Part of a small language model's weights: 7 heads of 64 (1 for keys and values), normalized queries and keys.
MLP neurons of a small language model. Each row is named by its layer, matrix (gate and up: input weights) and neuron, and shows model dimensions 346-441. Each number is 50 + 15 x the weight over its row's rms, rounded and kept within 0 to 99. A neuron's up and down rows have the sign that makes its largest values positive.
A block is one neuron, or neurons of one layer that tend to fire together. After each block is what it responds to, as a language model described it from the Wikipedia text at the highest values.

L6.gate54:64 59 39 29 79 52 23 63 25 39 31 49 45 35 62 67 63 59 84 39 29 59 25 41 51 40 57 47 78 44 50 42 63 34 30 37 39 46 47 40 27 67 43 44 56 50 34 43 58 38 95 40 59 51 70 25 52 53 49 50 47 37 47 61 64 36 60 77 20 42 26 54 41 58 52 64 43 48 49 28 78 65 60 54 29 72 42 39 65 59 70 67 47 45 84 75
L6.up54:54 25 59 34 49 76 59 69 38 35 25 65 47 56 41 79 16 37 66 58 49 38 22 31 63 57 51 65 36 51 46 27 28 47 25 51 64 44 24 42 36 40 24 56 34 50 45 32 55 65 48 55 49 56 75 52 41 45 32 71 59 31 47 61 64 49 51 63 58 44 32 55 44 26 68 42 74 18 36 37 95 49 61 73 43 59 27 47 76 71 60 82 52 65 53 71
L6.gate92:77 83 41 33 62 50 55 64 56 43 27 54 44 62 70 57 46 46 51 52 76 46 39 72 61 36 41 54 54 51 40 44 49 43 58 37 51 53 50 55 60 20 48 36 57 27 56 50 70 50 64 54 74 36 51 67 70 39 74 62 45 62 41 34 60 28 56 65 48 55 30 54 32 39 29 24 51 39 63 68 71 44 54 66 38 41 54 20 60 51 38 63 85 47 55 43
L6.up92:45 69 50 51 74 33 61 55 73 47 50 45 56 72 54 28 44 31 41 47 70 36 47 51 37 47 37 45 63 45 34 48 37 67 58 33 50 41 34 56 31 65 76 42 78 54 49 52 80 80 43 51 37 44 56 43 53 45 37 64 50 51 36 65 63 20 64 41 34 55 42 53 21 45 61 57 61 36 57 64 57 37 46 31 38 52 72 55 39 18 56 50 37 42 49 35
L6.gate282:45 38 54 75 52 35 72 49 48 67 46 72 25 57 43 59 48 63 59 46 26 82 59 72 53 77 62 37 41 24 77 42 71 21 22 44 75 43 64 69 33 57 37 61 39 42 52 36 69 45 53 23 57 54 82 47 62 69 61 49 50 40 36 58 66 59 53 54 54 60 68 36 45 61 56 33 55 68 94 61 73 46 61 52 36 58 62 43 43 59 24 49 43 32 47 42
L6.up282:31 64 20 75 67 45 51 83 44 37 69 53 23 61 50 71 50 57 53 53 17 72 57 41 44 73 55 12 60 51 41 57 52 59 48 56 61 36 53 74 46 68 42 49 90 40 69 62 38 64 73 25 46 50 36 53 59 32 33 56 54 56 29 69 57 17 30 45 42 62 83 45 30 58 30 53 54 59 56 76 77 46 57 54 29 30 61 55 34 65 66 51 63 35 42 62
L6.gate292:64 80 55 60 32 27 81 43 58 62 55 45 38 39 56 60 33 56 30 61 56 38 56 58 68 49 58 63 70 46 29 19 56 60 82 40 64 34 33 55 44 55 39 71 44 60 55 49 17 38 33 58 64 68 77 36 28 70 47 55 44 37 56 48 35 28 37 57 53 49 55 88 61 65 83 50 36 45 28 61 61 71 55 64 54 79 60 34 67 63 48 75 33 40 49 70
L6.up292:20 46 50 65 53 51 75 44 38 66 64 50 61 11 58 47 40 58 23 52 81 12 74 42 77 38 61 72 11 43 47 67 40 39 52 33 82 48 26 36 45 56 53 57 61 39 57 62 47 63 39 50 58 54 68 49 43 69 60 58 41 45 32 53 47 34 49 46 36 61 31 50 60 64 86 43 58 38 48 54 56 35 36 55 45 37 83 43 13 42 65 50 54 45 54 18
L6.gate305:42 57 64 36 69 43 66 35 76 53 33 18 61 22 64 49 38 61 54 48 51 64 45 63 53 36 45 36 50 34 46 48 57 42 58 69 50 41 40 54 41 72 71 60 87 40 94 37 40 83 43 70 68 77 52 38 52 44 40 58 25 36 66 71 73 37 46 59 46 56 61 72 71 49 74 54 14 52 25 55 43 54 55 29 57 37 24 66 55 62 48 70 61 45 42 57
L6.up305:42 65 44 54 46 57 63 39 65 44 61 20 52 58 57 57 41 56 48 38 34 57 50 49 51 56 56 43 11 63 53 29 52 63 48 52 33 54 48 60 41 70 63 54 50 30 76 82 75 52 69 37 85 52 68 57 93 54 57 67 06 48 51 82 52 36 26 82 33 40 71 71 45 54 48 64 35 54 71 49 58 30 09 44 46 65 58 48 64 36 73 50 81 51 63 42
L6.gate687:28 63 51 40 54 26 74 46 51 53 73 74 19 38 37 44 53 56 50 86 56 45 46 50 35 55 53 75 38 46 40 36 19 19 47 54 55 49 69 53 33 49 64 51 37 51 29 23 48 54 66 88 38 49 64 33 58 67 62 70 60 60 36 68 94 39 55 81 59 25 47 58 60 52 34 46 54 35 55 54 58 63 50 59 65 40 41 49 66 39 51 34 48 38 61 74
L6.up687:40 39 32 61 63 34 47 29 51 39 49 53 46 75 63 79 47 63 76 38 55 49 79 57 38 77 53 70 41 36 23 36 34 49 75 40 40 57 41 30 49 51 27 32 40 39 66 35 28 67 44 58 15 40 56 60 43 14 44 72 44 66 60 27 38 77 58 53 49 44 60 52 37 37 66 82 44 71 35 42 92 47 64 57 64 42 62 46 38 41 55 25 39 67 50 39
L6.gate704:53 54 49 27 66 42 73 50 46 43 50 61 60 58 42 62 76 44 42 44 50 45 53 53 66 37 50 43 60 51 77 55 40 50 43 55 47 59 51 48 55 55 53 66 57 33 65 23 15 56 45 39 57 53 60 40 67 52 34 72 26 58 35 70 56 34 69 53 35 50 66 33 62 36 63 45 32 62 49 52 44 63 33 45 20 34 54 67 63 56 48 52 61 54 43 51
L6.up704:56 46 59 63 50 60 64 67 43 28 57 36 52 38 50 59 39 66 34 59 54 42 40 52 70 68 61 24 41 37 66 24 50 41 29 55 65 38 24 17 45 54 57 46 32 25 59 71 49 29 41 47 71 67 42 45 45 59 62 39 73 62 65 81 48 41 57 35 33 74 52 22 31 60 51 45 48 40 39 86 45 40 58 43 69 33 71 30 48 58 45 70 65 34 70 32
L6.gate786:25 34 23 77 41 47 60 37 54 59 56 32 48 62 54 44 40 57 59 26 54 23 43 75 65 44 81 75 44 71 40 49 20 75 71 52 60 48 49 78 37 50 69 74 35 42 42 55 64 51 61 47 85 55 56 71 35 71 54 84 65 38 40 69 61 65 41 39 29 56 52 78 48 55 58 34 72 23 62 81 34 48 59 29 91 53 62 31 40 39 65 72 59 47 54 38
L6.up786:54 41 39 43 49 59 53 57 50 28 40 54 36 56 72 67 43 66 60 47 27 39 23 57 60 45 48 32 34 80 51 52 40 40 70 62 54 60 49 58 00 53 48 38 61 33 43 41 68 26 37 27 70 48 46 26 20 71 45 25 26 51 49 46 36 46 68 52 46 40 71 58 39 62 45 31 15 62 33 66 82 55 24 34 46 45 36 63 43 65 54 58 82 32 52 44
Responds to: Word-start fragments, especially "ind"

L4.gate647:61 66 48 78 74 33 45 57 69 63 40 39 34 33 52 70 52 52 63 40 33 36 55 44 42 65 54 04 67 64 54 54 72 62 56 66 42 61 36 60 41 47 42 85 67 75 47 62 41 68 84 40 69 49 61 64 48 50 33 58 18 68 56 58 78 27 58 40 42 45 63 47 27 53 39 45 72 50 67 48 40 61 37 60 30 70 56 48 39 37 38 55 37 48 56 40
L4.up647:38 63 32 31 38 29 53 35 62 59 71 53 52 60 59 78 33 39 44 54 40 63 53 30 45 56 77 39 55 55 41 41 54 07 52 38 48 43 54 74 35 56 47 50 74 71 62 53 49 65 83 33 48 69 22 46 77 35 47 41 90 45 36 50 67 51 55 37 33 49 41 52 64 58 43 46 59 42 39 37 59 35 35 59 68 58 64 47 44 34 50 55 63 45 38 70
Responds to: Compass-direction name prefixes

L6.gate42:44 57 38 63 51 45 35 48 14 37 40 34 24 35 54 38 57 51 33 26 38 67 75 56 44 38 35 48 60 59 72 45 55 30 56 51 56 49 65 37 47 33 42 36 27 63 43 55 50 20 75 55 69 32 42 64 53 29 34 77 24 47 29 48 55 41 36 55 59 61 62 63 33 55 42 74 48 74 41 55 56 48 70 20 59 22 50 09 65 67 47 45 49 22 49 65
L6.up42:43 55 72 11 35 44 38 51 26 50 33 71 44 52 39 57 51 60 40 47 39 48 38 39 40 51 26 39 52 25 53 13 51 22 65 51 37 47 48 27 77 62 59 30 65 38 47 42 52 71 51 40 59 38 47 43 69 46 33 18 51 41 27 61 94 36 57 65 55 75 55 52 57 78 35 59 50 46 52 49 72 40 72 51 66 48 42 61 41 43 62 77 45 58 65 51
L6.gate402:50 30 70 46 66 63 34 32 76 60 29 52 57 54 42 39 23 60 40 46 47 60 61 69 33 72 59 69 70 35 38 64 38 69 41 25 37 49 51 31 59 59 64 75 52 56 39 44 11 57 53 56 51 41 62 56 41 66 65 38 40 45 36 35 53 64 38 62 27 49 29 24 49 61 51 39 81 52 32 37 32 32 57 44 14 53 43 25 69 67 68 77 56 46 53 59
L6.up402:45 57 52 63 43 61 64 55 36 27 73 58 74 56 20 57 28 72 69 48 51 70 52 53 70 94 46 54 52 44 61 41 54 70 51 75 52 53 29 40 58 20 63 72 48 35 65 36 59 53 43 57 35 48 65 56 50 60 58 64 37 59 53 32 30 55 59 56 40 31 27 77 29 43 33 84 63 56 44 61 65 67 62 51 51 19 32 50 57 55 35 48 10 42 46 34
L6.gate405:57 56 47 36 63 57 56 24 41 62 67 15 53 81 52 14 56 58 43 72 47 54 68 53 39 50 31 51 62 54 41 60 45 66 53 36 48 70 75 33 62 55 39 36 67 43 64 37 69 42 63 52 27 37 39 42 76 47 79 45 39 56 63 45 27 39 78 35 58 73 43 40 50 57 61 58 49 34 45 45 38 68 54 52 65 31 58 64 46 70 50 54 27 09 70 38
L6.up405:67 38 34 22 40 60 49 50 41 43 56 40 31 34 35 25 55 68 38 69 42 39 51 50 22 50 35 55 39 48 47 54 40 43 28 58 56 28 43 26 54 36 49 29 70 55 70 41 55 60 79 58 32 56 49 52 52 47 34 48 42 54 22 48 37 50 31 50 29 44 39 25 47 35 55 66 34 41 60 53 44 72 47 37 59 48 50 44 70 84 56 36 14 22 68 39
L6.gate630:66 43 50 68 48 56 33 54 26 39 39 70 52 56 52 65 31 53 21 29 29 30 39 41 49 45 55 66 67 40 45 39 70 68 56 58 50 57 34 52 24 45 14 51 49 39 37 55 25 73 78 51 40 41 59 72 85 54 58 44 25 48 57 45 57 42 29 69 55 59 56 70 52 30 28 73 37 31 53 56 53 57 79 50 63 34 52 49 54 55 50 60 34 42 69 31
L6.up630:43 48 53 46 38 50 50 44 33 66 53 74 48 47 51 32 45 21 29 50 34 27 39 47 43 78 45 45 62 52 68 70 46 50 37 19 45 44 53 36 42 45 31 58 56 50 74 44 72 66 30 49 53 60 61 55 64 41 78 25 59 34 30 47 51 57 47 79 60 43 62 26 24 21 40 52 55 40 34 59 64 43 56 36 23 48 67 70 55 55 52 58 28 41 56 47
L6.gate696:45 50 55 45 58 51 79 68 83 91 52 45 51 30 24 53 57 55 63 72 42 46 56 65 45 40 61 68 60 03 42 70 54 35 32 39 29 55 21 52 70 27 54 49 39 81 62 56 51 32 70 82 80 17 18 42 37 40 34 43 51 29 50 55 42 49 60 28 61 42 45 51 30 59 28 53 33 63 18 42 58 44 43 33 65 55 62 45 27 43 57 49 37 63 42 65
L6.up696:68 43 49 61 53 23 44 43 61 58 59 36 58 60 46 41 27 32 42 41 46 60 48 29 41 69 60 40 51 39 52 43 27 52 45 60 14 69 52 52 57 51 29 47 52 48 65 52 38 57 63 46 78 45 54 37 26 69 66 57 51 26 42 57 59 30 43 50 24 67 23 58 38 64 53 50 44 75 37 54 46 18 56 44 95 41 44 42 47 33 31 33 24 33 61 71
L6.gate719:47 66 28 17 44 67 53 42 49 75 36 23 37 58 85 30 54 55 58 61 15 53 39 44 44 57 37 77 68 26 46 55 41 51 54 49 25 73 30 57 39 64 63 59 44 56 76 40 40 75 41 58 17 45 35 66 22 52 28 53 34 38 50 37 40 71 45 45 64 22 26 44 39 76 59 46 43 39 70 63 67 23 53 43 68 54 74 36 34 28 42 51 58 50 51 48
L6.up719:51 64 67 51 27 50 63 42 52 57 25 55 40 59 55 34 36 45 56 49 38 60 48 52 70 39 43 51 71 35 64 47 48 67 77 27 31 56 33 75 39 81 58 18 39 66 28 32 11 36 70 56 60 57 53 33 46 60 70 36 52 48 33 62 39 69 49 55 68 53 37 53 27 47 68 72 41 45 45 52 52 55 51 23 69 11 49 64 77 73 58 05 48 62 35 53
L6.gate783:72 72 46 26 65 53 66 29 52 31 38 60 67 59 52 56 50 62 59 54 55 32 16 78 68 38 51 24 30 56 26 55 49 57 16 26 50 30 13 55 40 63 75 61 25 50 48 32 41 45 57 43 62 60 37 69 36 43 63 51 64 74 69 56 40 62 42 37 40 74 68 67 45 57 66 40 49 48 32 46 75 46 52 45 33 56 59 51 23 42 38 39 54 47 39 49
L6.up783:16 77 60 71 51 53 41 45 51 33 62 51 53 34 50 34 52 37 57 72 37 55 62 30 57 08 56 39 62 41 61 55 61 45 43 55 46 48 57 52 27 34 48 62 65 45 49 44 61 64 53 73 74 47 54 31 53 40 49 49 44 30 40 44 53 48 55 43 66 72 37 39 53 50 62 78 68 42 49 47 79 43 65 77 73 62 38 63 32 77 51 55 11 68 56 38
L6.gate855:66 34 29 41 59 73 59 62 50 35 41 55 34 53 62 44 41 45 56 36 18 48 63 46 45 40 29 75 54 40 55 61 52 46 63 52 68 47 19 49 77 65 59 69 34 46 45 29 38 42 48 54 48 61 49 76 16 69 40 41 56 58 52 61 71 36 30 66 42 70 38 56 49 39 24 80 61 57 41 62 50 75 34 11 24 74 68 61 45 34 65 47 56 38 64 75
L6.up855:47 51 41 33 61 70 45 50 30 50 66 41 48 49 56 60 35 67 41 24 29 39 37 50 58 48 66 60 61 34 60 53 62 63 58 43 66 42 25 43 71 78 55 67 38 69 49 99 37 19 55 84 74 10 67 27 48 52 44 41 52 53 55 32 23 31 34 59 65 65 67 59 56 56 39 63 69 60 55 53 49 54 66 35 42 64 27 66 50 75 26 56 22 55 65 62
Responds to: Before-a-number quantity cue

L3.gate30:45 18 45 54 60 44 51 52 33 50 40 60 55 79 62 43 32 41 67 35 44 30 25 53 61 51 74 43 41 55 44 66 52 38 47 29 42 66 14 64 75 38 38 54 70 52 75 38 03 60 53 46 50 12 29 40 28 63 72 68 73 25 43 59 59 39 53 58 45 75 40 42 56 35 54 27 68 02 52 27 26 37 12 73 65 55 52 51 58 72 21 43 63 60 35 63
L3.up30:58 37 23 52 52 43 46 59 39 58 80 56 44 48 67 60 42 55 66 57 48 54 14 47 37 35 42 56 63 67 52 52 21 37 29 44 57 60 56 37 47 48 48 52 61 69 64 44 59 57 78 43 60 56 48 44 56 48 51 70 34 45 69 51 60 43 61 69 52 19 36 42 79 21 47 24 73 31 65 65 49 41 28 57 35 69 41 33 39 58 18 76 60 46 75 45
L3.gate62:63 26 52 70 74 50 48 28 84 28 46 45 54 52 63 50 35 61 36 49 44 51 39 58 27 31 55 49 54 62 33 46 48 32 57 49 49 64 24 64 48 38 67 39 57 47 53 64 77 90 69 53 42 28 45 37 56 39 51 64 61 37 30 44 30 64 52 55 57 33 50 56 78 43 50 61 52 40 34 60 63 39 79 52 66 54 45 51 83 52 57 39 71 42 34 32
L3.up62:39 61 54 38 44 40 60 62 54 36 30 79 17 70 63 40 44 49 41 70 50 35 36 55 39 24 30 49 54 43 47 42 73 49 43 31 62 58 37 36 71 46 22 27 48 53 64 53 73 20 56 46 42 52 15 58 45 51 50 28 56 36 39 47 55 80 44 55 55 46 30 61 74 46 64 69 57 34 21 69 49 46 28 52 32 65 37 59 45 51 00 34 62 45 51 46
L3.gate187:38 75 30 42 56 67 71 62 20 61 51 40 34 44 55 77 59 32 66 37 69 57 80 45 46 56 57 44 26 73 27 40 42 11 86 28 40 53 67 53 83 46 84 58 67 50 34 44 49 58 39 38 33 70 53 47 48 55 51 45 42 27 60 39 72 45 17 52 47 30 38 17 46 42 50 39 53 41 17 40 81 55 54 71 46 50 29 55 35 36 38 42 45 77 52 45
L3.up187:15 35 49 37 45 55 57 55 49 22 36 42 51 54 70 48 44 53 14 33 47 54 71 38 37 38 38 50 47 55 73 19 34 55 86 38 46 76 54 64 60 48 53 67 48 51 30 46 38 54 52 54 60 42 69 30 39 64 58 43 55 39 66 33 94 46 20 51 57 47 72 44 30 55 62 59 44 32 53 45 49 48 67 64 33 45 46 59 59 44 21 54 44 64 25 46
L3.gate290:55 36 54 81 64 37 78 32 44 62 26 30 42 51 52 45 50 54 47 69 42 54 52 59 46 27 58 50 61 39 35 55 37 56 71 37 33 66 59 20 55 61 59 56 72 48 35 67 63 59 46 50 34 72 30 43 44 32 56 47 83 70 35 36 45 54 73 38 55 74 66 58 48 54 44 53 63 38 26 58 33 71 59 80 35 74 65 39 32 43 16 28 34 42 43 24
L3.up290:36 42 34 58 74 40 56 29 56 53 76 45 45 33 62 19 51 51 44 66 57 51 50 32 48 38 27 69 23 47 49 54 53 42 81 59 33 32 37 58 30 62 56 65 66 54 21 63 47 56 72 70 68 32 53 62 71 48 60 40 60 42 54 25 58 71 40 46 74 49 64 61 73 38 30 56 49 44 38 52 47 38 47 47 57 56 42 62 52 83 24 56 54 61 56 36
L3.gate654:34 32 85 51 76 33 63 64 36 26 34 43 21 41 60 62 38 38 56 59 58 35 48 68 58 53 62 36 38 61 51 29 51 30 69 46 50 38 52 44 70 70 62 55 61 81 62 62 43 41 56 47 43 41 63 52 35 46 40 64 47 50 21 59 54 61 44 76 34 44 17 57 52 26 68 46 45 87 39 35 63 52 33 52 20 78 57 63 24 42 35 40 56 35 46 67
L3.up654:48 62 38 67 36 45 53 34 48 37 11 49 61 48 61 50 51 65 32 62 47 41 57 60 37 44 59 57 74 27 38 54 60 84 24 54 64 42 58 26 28 59 70 68 51 50 81 42 51 53 47 31 31 62 32 84 77 25 31 52 47 91 43 69 33 53 18 41 29 55 44 47 47 71 55 57 35 58 79 39 34 75 47 33 39 77 18 36 66 60 65 47 63 61 46 57
L3.gate657:40 27 47 65 52 55 45 51 61 39 39 47 57 58 41 23 31 38 61 41 59 60 58 60 37 45 58 62 49 70 43 37 34 58 36 53 40 67 32 48 48 49 40 62 40 57 35 47 48 45 47 55 58 45 54 60 29 57 69 50 66 20 52 46 60 45 52 53 43 79 69 21 36 58 85 55 52 40 67 39 54 68 52 81 54 56 46 64 30 43 61 38 91 48 77 54
L3.up657:54 76 55 61 45 35 48 53 63 34 54 47 51 31 18 69 59 67 52 40 47 65 28 20 66 59 61 61 60 51 47 36 57 37 37 67 43 76 68 44 45 39 31 65 42 54 51 61 53 49 70 87 42 61 59 66 65 54 72 43 61 33 50 64 46 26 88 40 46 63 31 34 31 43 57 73 67 28 57 41 47 24 39 59 68 56 56 37 41 53 71 54 60 64 52 71
L3.gate780:65 41 43 83 65 70 58 43 70 62 50 37 47 65 54 31 64 35 13 58 44 23 48 49 50 79 27 36 55 18 85 56 83 41 52 67 43 39 64 47 23 28 47 67 34 58 50 35 57 55 60 46 54 80 43 37 26 30 43 65 30 24 60 21 35 54 65 43 44 26 59 53 42 48 31 50 66 16 45 73 59 31 52 53 55 20 39 47 30 77 56 24 40 44 54 62
L3.up780:49 44 45 74 57 18 70 36 19 44 60 45 54 32 54 35 57 52 50 68 81 56 54 47 63 60 62 58 43 51 46 64 29 10 61 15 41 42 78 65 39 69 28 27 55 59 44 60 49 18 76 40 53 74 65 58 08 28 55 63 55 56 42 47 23 51 55 31 65 62 63 43 49 73 42 57 35 53 73 40 55 47 71 55 59 60 24 58 35 56 37 50 52 18 50 29
L3.gate845:49 50 44 56 51 55 59 43 47 64 13 42 43 70 65 44 26 67 64 33 34 45 63 62 36 47 27 50 59 33 84 38 45 76 26 38 66 28 68 65 81 82 50 61 64 46 56 33 42 68 71 69 42 67 47 51 51 61 50 57 34 44 49 36 73 59 55 37 39 49 28 73 56 44 53 65 45 47 82 53 73 39 67 71 52 62 48 64 61 39 62 47 47 43 43 49
L3.up845:25 46 35 32 65 48 57 35 18 40 43 62 44 39 29 26 63 53 50 56 62 68 55 67 58 37 38 60 39 43 44 42 44 51 42 47 51 54 36 42 36 53 62 73 67 50 56 39 60 71 48 69 73 76 75 62 50 57 54 71 58 59 33 29 39 63 35 52 78 35 26 24 52 38 38 24 52 29 60 77 43 57 47 35 46 70 50 57 52 41 23 39 64 65 52 35
Responds to: Phrase-closing prepositions and dollar signs